From a checkpoint of a small transformer trained on Wikipedia.
Architecture: rotary positions, biases.
Training: a variant of Adam for these matrices, 751M tokens, 11454 steps.
MLP neurons of a small language model. Each row is named by its layer, matrix (down: output weights) and neuron, and shows model dimensions 256-351. Each number is 128 + 24 x the weight over its row's rms, rounded and kept within 0 to 255.
A block is one neuron, or neurons of one layer that tend to fire together. After each block is what it responds to, as a language model described it from the Wikipedia text at the highest values.

L8.down76 [117 136 121 141 115 124 121 117 163 133 133 110 102 136 111 150 103 175 148 136 126 131  74 135  77 117 124 130 117 142 159 113 127  98 107 126 100 115  75 130 163 129 138 161 103 143 138 141 166 183 168 132 139  97 148 156 155 167  70 106  89 169 115 131 133 117 140 123 136 145 134 111 128 123 145 129 117 101  88 126 120 128 149 110 135  84 105 137 117 160 142 107 138 158 121 101]
L8.down89 [102 117  83  91 122 114 124 114 109 105 125 116 128 152 108 122 139 140  74 106 158 178 145 137 147 127 189 110 132 132 162 148 143  95 143 127 129 140 119 135 144 141 113 128 161 114 141 115 152 108 144 111  79 138 122 185  84 149 106 127  93 127 148 134 126 131  99 135 127 113 125 140 115 114 136 121  82 118 151 120 126 157  99 126 134 138 112  83 133 148 145 143 128 106 109 122]
L8.down122 [130 151 130 219 140 131  70 154  95  97 116 120 124 154 116 160 134 132  89 111 149 104 154 139 115  71 100 131 114 116 150 132 118 131 139 119 120 126 163  74 142 115  94 123 117 125 147 142 115 140 128 131 143 149 146 156 122 110 132 149 120 123 126 143 118 110 115  75 133 103 111 143 143  95 119 101 127 112 125 141 131 145 149 122 136 130 134 148 169 105 162 156 168 111 108 117]
L8.down212 [127 138 136 119 140 103  98 102 168 106 125 120 133 135 149 183 122 119 141  88  95 100 123 167 111 147 135 127 141 138 183 155  78 121 113 159 116 121 141  86 152 195 158 119 117 148 128 134 123 124 131 115 113 150 151 107 139 133 150 119  75 134 125 156 133 146 129 114 114 109 108 104 142 179 119  91 164 116 160 142  89  93 169 148 174 125 159 115 125 111 140 102 156 182 158 138]
L8.down426 [117 153  93  88 128 128 127 104 176 152  95 146 128 116  84 131 115 103  94 129 104 121 172 136 109 133 159 125 124 131 145 165 127 144 107  87 110  97 118  91 172 140 160 116 116 131 116 148 147 130 182 119 124  99 142 134 126 149 132 121 130 108 139 137 113 121 147 196 113 106 125 102 118 139 115 116 135 158 103 145 121 117 151 140 133 121 125 139 182 139 154  99 164 155 142  92]
L8.down935 [104 178 113 131 137  89 106  95 134  98 123  95 111 129 122  74 100 158 150 133 115 166  82 150 141 134 105 156 107 121 134 102 107 136 143 123 102  98 101 164 107  75 119 114  95 136 104 155 164 114 144 109 110 138 180 167 142 114 127 158 141 167 164 107 127  97 126 177 107 154 159 134 101 136 140 111 156  79 159 127 135 137 144 124  67 144 183 117  54 146 140 152 147 119  91 110]
L8.down936 [103 140 159 139 162 171  81  98 137  97 146 128 147 116 130 145 115 146 139 163 118 117 133 162 149 123 142 146 113 130 185  99 139 165 122  95 132 146 112 116 128 142 160 174 117 109 106 130 137  89 135 104 125 158 131 138 134 103 106 125 143 174 151 135 116 115 139 148 104 139 141 122 144 101 112 122 128 106 119 133  82 112 144 164 125 111 126  82 118  67 143 119 175 165 154 163]
L8.down1215 [137 140 126 123 161 142 111 105 127  73 117  65 116 127 100 171 146  92  96 107 111 144 112 135 100  87 156  96 150 140 150 141 104 177 113 153 133 148  89  96 114 124 161 131  66 128 159 128 141 124 153 124 109 160 158 173 103 105 129 113 138 139 130 173 122 118 125 136 145 122 145 133  89 102 131 150 188 125 124 102 120 139 115 121  90 137  98 130 114 111 153 128 155 148 137 100]
Responds to: Word-initial T fragments

L15.down176 [149  97 121 105 123 146  80 142 127 128 145 124 126 101 107 116 124 145 134 115 131 121 111 126 118 122 130 122 129 118 139 147 141 141 127 131 108 155 114 113 105 121 120 142 141 142 168 106 133 144 152  92 118 143 103 163 119 159  98 109 164 149 158 135 153 146 113 108 114 143 168 163 144 141 115 134 146 139 161 133 133 121 137 113 126 132 109  66 170 116 163 162 135 106 120 106]
L15.down501 [169 129 119 189 120  83 121 164 161 176  90 148 135  96 112 113 153 125 139  92 146 103  95 119 133 128  85 161 104 130  98 111 142  94 122 108  93 129 173  82 138 118  97 117 127 102 130 153 153 145 132  99 157 106 161 118 161 162 120 133 114 125 123 115  97 151 127 187 126 143 155 136 113 162 101 129  88 140 125 141 149 142 132 168 109 116 133 121 132  91 107 130 119 115 169 108]
L15.down929 [ 71 161 141  91 138 134 158 134 137 117 138 143 165 157 148 120 108 132 134 138 100 134 122 113  90 112 133 100 135 129 142  85 179  85 177 171 102  92 163 115 143 134 101 184 171 112 127 154 133  97 150 134 138  97 141 165 123 107 123 149  67 135  98 164  68 119 129 132 133 109 137 132 198 126  98  94 165 124  84 147 136 112  98 131 147 113 166 143 122 136 119 144 123 103 101 116]
L15.down1128 [112 123 117 107 137 145 143 125 112 104 156 140 105 101 126 137 109 109 141 165  98 130 133 123 147 109 106 147 166 154 152 180 133 108  90 123 110 130 152 148 135 138 142 186 113 138 118 138 108 151 115 147 116 137 142  52 150  67 121 139 173  91 112 107 128 108 113 175 123 154 113 153  97 158 158 119 119 131 151 107 148 113 189 116 109 146  89 113 163 122 148 117 124 162 100 105]
L15.down1254 [143 152 103 125 131 160 118 107 116 165 110 111 132 142 137 120 165 123 107 128 131 143 180 181 146 121 106 170  93 114 123 141  82 173  85 136 132 145 175 107 135 106 109 132 149 121 117 128 138 115 143 120 118 159 120 147  92 191 115 115 129 132 144 117 106  65 105 103 104 113 111 131 140 133  79 129 139 149 129 149 139  94 182 126 148 159 128 153 128 110 127 128 140 177 124 131]
L15.down1323 [124 168  95 139 132 141 115 130 156 105  96 120 158 169 101 125 122 126 142 112 153 115 157 144 103 157 100 138 139 129 132  54 144 123 159 116 126 136 167 149 179  92 124 114 107 170 129 123 121 160 145  88 150 152 148 143 129 121 159 133 161 163 121 142 134 117 118 151 137 115 136 116  88 129 137 114 112 116 121 142  85  92 152 134  89 108 164 142 162 168 115 124 161 168 154 145]
L15.down1351 [168  96  95 160 166 101 102 111 115 133 127 129 147 109 128 105 156 112 127 139  70 138 119 150  91  87 144 123 141 158 178 123 110 170 149 130 150 138 119 135 121 147 120 124 137 151 133 126 104 104 143 144 114 124 136 164 101 118 120 151 136 154 150 126 118 117 124 124  76 123 150 110 175 116 130 125 128 141  90 134 168 120 125 167 178 144 141 123 133 167 141  94 136 160 163 150]
L15.down1428 [118 165 138  88 147 115 127 159 114 104 131 150 135 147 141 135 115 133 109 108 135 152 144 102 121 109 173 118 116 144 101 137 116 108 113 129 120 120 198 120 123 105 114 146 153 122 122 102 121 119 172 140 128 111  94 116 119 121 110 168 106 159 125 123 118 143 102 127 146 130 114 155  97 109 109 126 122 113 139 157 118 131  98 148 147  89 126  90 193 183 119 140 132 105  89 139]
Responds to: Word-initial fragment tokens

L15.down240 [110 125 128 124 118 134 129 115 114  96 129 121 112 114 142  74 129 123 123 134 139 175 174 127  91 161 107 152 132  96 129 140 102 144 142 150 106 137 221 124 157 125 118 108 161 136 136 135 113 101 119 118 135 147 119 127 160 130 118 143 154 126 151 156 141 123 161 134 112 152 134  99 140 145 135 120 161 136 120 107 118 137 148 115 147 121 131 119  90 125 108  99 142 127  87 105]
L15.down296 [132 147 121 138 118 114 115 135 119 114 137 152 141 126 134 136 136 142 148  97 140 142 200 147 153 114 118 116 111 148 141 123 136 125 136 156 107 174 234 135 134 125 123 116 119 117 123 146 111 142 117  81 134 149 105 101 129 127 108 112 108 107 152 123 159 149 124 125 127 114 121 123 143 152 111 113 150 115 103 128 129 118 137 141 127 126  66  82 138 101 123 104  92 122 122 114]
L15.down309 [142 110 120 145 105 149 129 119 155 128 140 106 159 123 104  94 114 114 126 137 111 134 174 136 133  92 120 119 172 115  96 132 117 158 149 123 122 140 255 131 136 118 172 125 147 149 139 132 129 130 126 121  98 159 124 146 127 104  98 125 136 102 114 118 168 137 137 142 110 105 127 133 127  90  94 111 109 119 114 119 142 125 119 135 140 132 108 164 139 136 127 135 119 155 145 131]
L15.down582 [108 108 115 122 127 121 117 147 131 129 129 132 146 170 149 154 149 155 120 156 111 135 214 130 144 145 114 137 127 157 155 119 127 140 103 114 135 157 255 129 122 151 123 105 137 124 126 134 128 157 121 108 121 130 141  94 107 112 145 129 109 116 134 148 110 129 101 142 135 120 100 107 119 123 113 115 140 156 124 127 145 157 135 142 138 114 126 137 130 126 119 120 118 129 118  97]
L15.down764 [132 104 139 126 126 130 137 123 113 134 114 119  99 114 135  96 122 137 137  95 144 127 200 121 126 161 143 159 111 140 107 122 136 126  92 142 145 130 246 131 158 145 121 123 150 139 144 156  93 138 121 147 125 155 126 170 113 140 105 125 118 121 103 105 132 146 124 127 105 140 138  88 151 160 161 144 140 155  93  99 111 169 122 112 131 103 133 127 152 116 131 145 143 129 116 117]
L15.down787 [141 112 111 125 123 164 136 146 102 133 108 120 140 150 143 139 123 151 139 121 108 115 161 168 129 116 122 185 144 148 149 128 101 151 138  96  83 141 194 131 103 104 126 126  85 103 142 130 105 107 104 125 137 151 126 152 159 131 165 121 136 108 127 119 104 138 174 110 101 137 131 125 124 120 131 116 134 121 120 155 128 109 153  95 106 112  80 108 167 158 144 146  81 106  95 101]
L15.down833 [ 97 129 143 131 131 144 118 117 130 103  96 140 113  89 141 107 126 128 129 165 139 144 218 146 114 122 152 107 127 146 117 135 119 123 133 144 139 173 255 127 120 152 115 133 157 114 159 120 101  99 143 151 118 126 132 128 124 113 128 137 114 135 122 131 103 157 115 136 117 122 104 120 132 130 110 124 142 153 122 143 143 144 109 112 162 141 119 129 133 117 138  99 149 125 126 102]
L15.down848 [ 92 111 110 126 116 122 128 115 124 122 132 105 146 143 126  91 123 104 134 117 119 136 184 139 123 125 117  70 128 154 163 157 136 114 168 129 117 153 255 138 156 134 163 123 126 125 117 113 142 147 145 104  90 133 109 139 125 115 122 126 117 136 117 128 148 151 142 128 113 147 149 122 172 142 140 129 133 140 105 127 139 153 148 164 120 154 133  99 119 117 116 127 142 119 138 126]
Responds to: Unit boundary markers

L8.down156 [137 112 110 108 100  90 158 124 104 117 138 161 109 126 131 134 114 150 101 105 130 129 169 118 132 154 114 112 134 169 137 130 163 143 104 109 130 118 153 112 145 145 120  53 120 126  87 156 158 117 164  99  90 152 113 119 115 173 197  88  85  66  70 131 155 149 115 155 136 126 151 116 131 123 123 132 125 101 130 149 117 101 126 102 100 124 128 122 164 118 125 160  84  88 122 116]
L8.down256 [ 87 105 135 116 133 115 123 149 127 127  81 138  70 104 140 137 135 163 113 118  70 136 150 145 133 115 154 144  77 145 112 124 138 130 134 190 101 149 129 105  91 148 124 100 134  77 151 124 176 123 133 178  92 139 126 146 142  92 137 173 138 159 152 126 118 116 174 145 126 105  84 103 142 143 125 126 136 146 138 155 151 100 117  99 135 163  90 138 132 100 137 139 139 134 136  86]
L8.down291 [120 131 187 132 115 182 107 118 143 162 117 131  76 148 157 152 166 133 144 117 142  91 128 125  72 126  95 148  72 133 133 104 137 132 128 105  97 111 120 124 106 122 136 121 112 148 184 141 116  96  95 126 100 121 124 123 136 100 126  86 183 117 126 112 129 134 136 138 128 155 151 107 162  94  86 103 149 105  63 125 122 103 100 117 124 123 149 126 108 130 160 147 152 150 114 142]
L8.down359 [165 136 135 136 132 127  99 104 121 111  96 125 126 107 127 108  93 131 148 113 144 139 128 131 129 143 139 158 126 118 180 125 104  78 159 137 155 143 252 106 138 176 121 158 123 130 110 142 108 118 126 132 114  90 137 127  93 135 156 133 105 120 136 136 131 128 138 112 141 144 135 145 101 127 100 130 156 117 100 113  98 140 111 111 118 113 115 155 125 152 120  96  81 118 141 131]
L8.down1070 [100  92 132 105 161 107  89 130 133 116 126 118 116 124  98 117 125 138 125 119 124 120 171 140 162 131  44 116 163 151 129 147 144  84 112 133 170 137 134 158 175 186 101 130 139 129 132  99 141 100 129 140 107 139 155 128 144 154 142 131 135 118 122 106  78 173 131 143 107 140 148 154 139 126 133 122 144 126 147 157 130 142 114 130 132 135 100  83 111 117 120 123 122 159 164 109]
L8.down1114 [ 57 140 100 137 132 143 107  95 121 127 153 116 138 110 100 100 119 160 202 114 143 120 163 132 168 157 120 114 113  98 160 109 156 146 116 143 116  93 146  98 107 121 120  90 162 110  97 143 136 137 151 110 115 107 148 155 105 125 119 146 120 149 140 148 133 142  90 156 155 108 134 148 162  99  99 154 130 161 122 116  97 126 112  97 126 122  94 122 129 137 119 140 137 131 161 142]
L8.down1463 [111 150 138 150 131 148 153 101 137  60 130 139 131 157 130 127 119 127 140 157 135 138 121 187 190 114 117 144 120 110 111 130 147 165 152 124 127 166 127 115 141 149 160 112 114 127 149 179 123 101 101 127 121 174 134 154 115 139 122  93  76 138 127  91 129 116 186 139 130  91 124 125  82 109  93 130  70 124  99 109 151 112 155 130 104 141 102  75 125 129 133 103 101 175 127 178]
L8.down1474 [101 123 146 133 147 122 125 110 137 175 144 143 128 119 125 161 117 151 139 114  97 121 105 166 103 164 138 139 138 119 104 151 142 131 126 153 106 134 129 125 155 152 115 137 134 130 119 159 136  93 220 155 140 107 100 144 167 147 147 152 148 128 153 106 135 146 120 123  95 156 148 115 131 142 126 166 163 107 126  98 120 111 119 153 131 159 129 126 136 110 142 130 163  96 154 137]
Responds to: Empty table cells

L10.down749 [118 131 113 112 114  95 129 133 104 146 138 108 129 110  54 134 148 146 120 115 126 129 137 150  99 110 172 127 170 109 135 148 115 153 117 147 123 156  83 138 132 119 138 111 134 158 131 135 156 155 118 146 162 110 137 146 107  80 149 139 118 132 147 177 163 124 118 138 138 112 129  96 146 139  71 118 108 121 119 100 122 145 110 135 138 123 143 124 122 148 141 156 115 158 104 126]
Responds to: Split word-initial S/L fragments

L10.down199 [143 118  88 102 147  98 128  88 158 127 114 134 187 167 136 129 103 117 163 155 108 142 119 122 131 113 138  97 126 137 169 114 102 185 139 107  95 140 148 115 145 179 135 120 121 171 120 180 120  90 156 127 121 160 134 150 129  98 136 139 107 150 154 119 140 171 156 131 142 147 151 131  95 159 153 121 104 140 138  83 126 125 137 140 120 131  91 142 140 160 132 131 105  75 128 151]
Responds to: Numbers in table cells

L15.down473 [155 110 128 115 137 138 126 139 134 119 134 113 152 139 116 123 136 150 140 113 102 145 207 118 126 142 119 148 133 153 136 143 126 122 122  69 126 164 255 115 169 131 141 117 146 151 108 125 131 121 138 128 126 118 122 138  86  98 127 120 114 128 106  88 133 147  99 111 110 126 140 113 119 152 172 126 108 153 142 130 160 126 131 156 162 115 119 160 140  91 135 118 140 157 141  84]
L15.down697 [125  78 108 120 114 161 144 150 121 129 102 139 141 148 129 112 117 129 132 113 121 167 191 122 112 121 130 142 127 151 130 159 128 152 130 135 124 131 255 146 128 118 131 128 156 102 120 126 110 128 135 120 132 196 107 122 116 141 120 121 122 114 131 129 140 134 133 147 142 153 140 125 124 150 113 115 123 155 123 137 127 118 118 143 112 138 105 124 111 137 136 106 133 125 131 106]
L15.down784 [146 123 132 130 134 148  79  99 105 135 128 141 136 141 133 123 153 105 140 148 139 112 227 152 145 130 112 129 154 132 137 162 153 136 148 116 107 131 255 134 121  99 124 120 110 137 146 139 140 178 129 118 138 135 129 134 121 164 163 128 143 123 136 108 113 107 121  99 138 105 114 133 131 142 112 122 123 143 109 103 135 102 120 133 145 131 132 118 120 130 120 121 112 152 116 109]
L15.down856 [ 92 133 132 123 125 134 117 110 119 128 129 107 128 160 143  77 143 104 155 157 145 107 176 152 116 115 112 117 103 123 118 141 152 152 104 120 124 163 239 111 113 111 185 124 182 161 110 111 116 165 154 115  98 122 133  81 128  82 120 138  92 128 166 119 114 150 126 149 143 115 114 148 117 144 129 154 118 132 125 129 117 139 118 143 127 117 125 152 115 107 155 125 129 109  99 136]
L15.down865 [109 126 143  94 152 129 137 123 119 100 150 120 113 159 121 124 148 159 129 132 121 142 189 127 129 139 107 133 118 101 122 117  84 134 138 127 160  92 245 143 111  88 102 110 139 141 172  99 133 126 148 134 129 168 139 106 130 147 123 103 127 134 135  92 103 160 122 126 127 119 121  78 150 138 129 137 138 159 110 126 115 129 119 133 139 126 124 127 119 111 124 108 148 113 119 151]
L15.down1262 [115 149  94 116 110 153 136 143 117 140 140 113 144 130 126  92 152 129 147 143 111 124 230 121 115 116 117 146 106 125 111 141 125 158 118 134 106  90 218 168 156 123 159 142 145 126 114 153 120 135 149 166 107 151 120 123 130 127 147 120 127 147 133 157 113 102 123 135 110 131 109 117 146 172 125 117 116 117 107 114 143  98 145 146 108 152 170  93 164 101 112 125  89 145 125 106]
L15.down1370 [124 123 109 111 115 124 123 101 130 114 149 121 139 133 136 116 123 120 126 132 146 130 221 115 131 154 140 131 130 103 134 142 107 127 171 132 108 131 255 131 141 115 137 121 150 138 134 128 120 170 114 144 147 140 112 151 110 121 115 119 126 149 150 116 136 144 138 134 141 101 128 132 128 129 124 141 123 143 126 113 141 142 121 167 134 138 120 118  82 125 113  99 144 137 144 126]
L15.down1465 [128 111 121 137 109 135 123 154 111 150 116 151  94 134 164 134 142 169 103 119 117 116 194 125 109 118 149 125 122  97 111 145 166 114 115 114 125 147 244 139 113 147 111 126 117 111 121 118  99 164 116 160  98 122 116 173 114 116 119 122 127 128 122 117 131 108 110 154 145  93 155 141 144 133 106 145 158 148 121 107 125 142 121 117 122 132 141 108 101 112 115 115 138 142 115 140]
Responds to: Sentence and row boundaries

L8.down302 [110 106 143 107 125 139 132 126 135 174 142 142  87  73 110 138 122 121 130 134 131 129 105 133 115 104 137 131 133 130 133 106 107 129 100 148 127  87  41 129 151 113 146 160 121 125 150 138 158 110 126 129 130  89 141  96 139 126  83 130 142 136 125 141 138 124 139 133 135 133 134 172 128 121 118 137 139 103 155 131 123 144 125 124 121 121 171 163 116 150 110 139 104 157 152 176]
L8.down612 [ 87  93 143 126 125 137 109 126 136 159 142 118 108  85 108 145 120 132 120 142 126 127 114 124 138  98 139 125 131 142 125 109 117 125  93 134 114  94  34 135 148 113 136 165 128 132 144 132 166 108 109 142 121  72 130  89 150 124  91 120 151 119 128 146 159 100 137 114 136 151 129 165 140 129 128 147 134 110 135 128 116 140 125 131 114 125 173 164 106 154 112 131  85 161 139 174]
L8.down976 [113 109 132 121 125 124 130 125 139 153 135 142 114  60 118 146 132 104 113 140 124 137  71 122 141 108 147 117 134 132 148 117 114 133 110 147 123  78  33 134 143 112 149 154 129 133 122 129 144 100 124 119 143  86 141 109 136 128 102 130 126 122 133 137 157 105 140 112 131 143 133 178 130 118 100 148 135 103 165 117 112 152 137 103 104 101 170 156 113 167 134 130 125 138 125 151]
L8.down1104 [115 104 143 116 132 140 131 121 131 186 136 142  86  62 117 154 116 121 126 130 128 130  82 114 121 111 160 123 125 119 135 108 119 133 104 141 128  68  37 119 151 102 121 150 116 125 138 131 160  98 116 129 144  81 142 104 141 136 108 124 143 119 131 137 146 116 136 107 136 146 128 167 136 114 126 152 144 100 143 140 114 147 133  98  98 100 164 149 108 154 119 143 115 147 132 167]
L8.down1159 [111 125 135 115 116 122 141 121 126 163 144 149 110  68  99 139 137 112 134 140 124 139  85 127 120 110 149 120 124 130 142 100 118 146 100 151 122  80  48 121 142 118 138 159 113 128 143 131 172 118 129 128 119  94 140  85 146 110  79 126 146 143 129 129 149 146 140 134 126 135 136 178 132 125 118 147 140 110 159 136 107 142 129 116 127 118 180 160 123 163 125 147 111 144 151 176]
L8.down1227 [115 112 142 103 126  92 144 109 133 178 140 120 127  39 113 168 126 120 135 120 120 134  80 101 139 116 168 100 119 126 125 100 126 143 102 150 129  78  36 122 144 118  97 118  92 142 136 140 166 101 126 137 115  98 127 108 146 113  98 118 123 111 121 136 150 105 138 130 144 130 129 191 126 128 146 146 129 105 134 134  99 136 138  95  97 142 166 150 114 146 117 151 122 134 125 152]
L8.down1254 [159 144 149 105 145 135 107 136 143  89 106  86 153 101 113 158 155 121 134 102 104 141 174 115 148 109 115 125 167 109 137 134 133 101 153 112 116 122 120 128 135 108 137 118 118 139 128 100 147 128 100 168 140  89 117 123 152 149  99  90 118 123 131 166 123  94 121 116 167 122 140 155 121 134 111 132 114 138 114 167 119 129 118  83 114 182 162 128 138 122 104 157  93 143 138 148]
L8.down1296 [106  95 129 121 126 128 134 122 123 157 151 149  89  85 114 143 130 103 132 131 130 142 108 143 111 101 145 128 137 128 137 113 116 130 102 150 132 103  46 130 142 118 140 154 117 126 148 134 176 113 116 126 127  78 152 100 141 112  78 125 148 144 140 144 139 107 135 123 128 136 135 154 129 115 116 127 148 107 163 144 106 135 124 121 118 126 165 157 118 168 108 142 102 141 153 184]
Responds to: Unit-boundary punctuation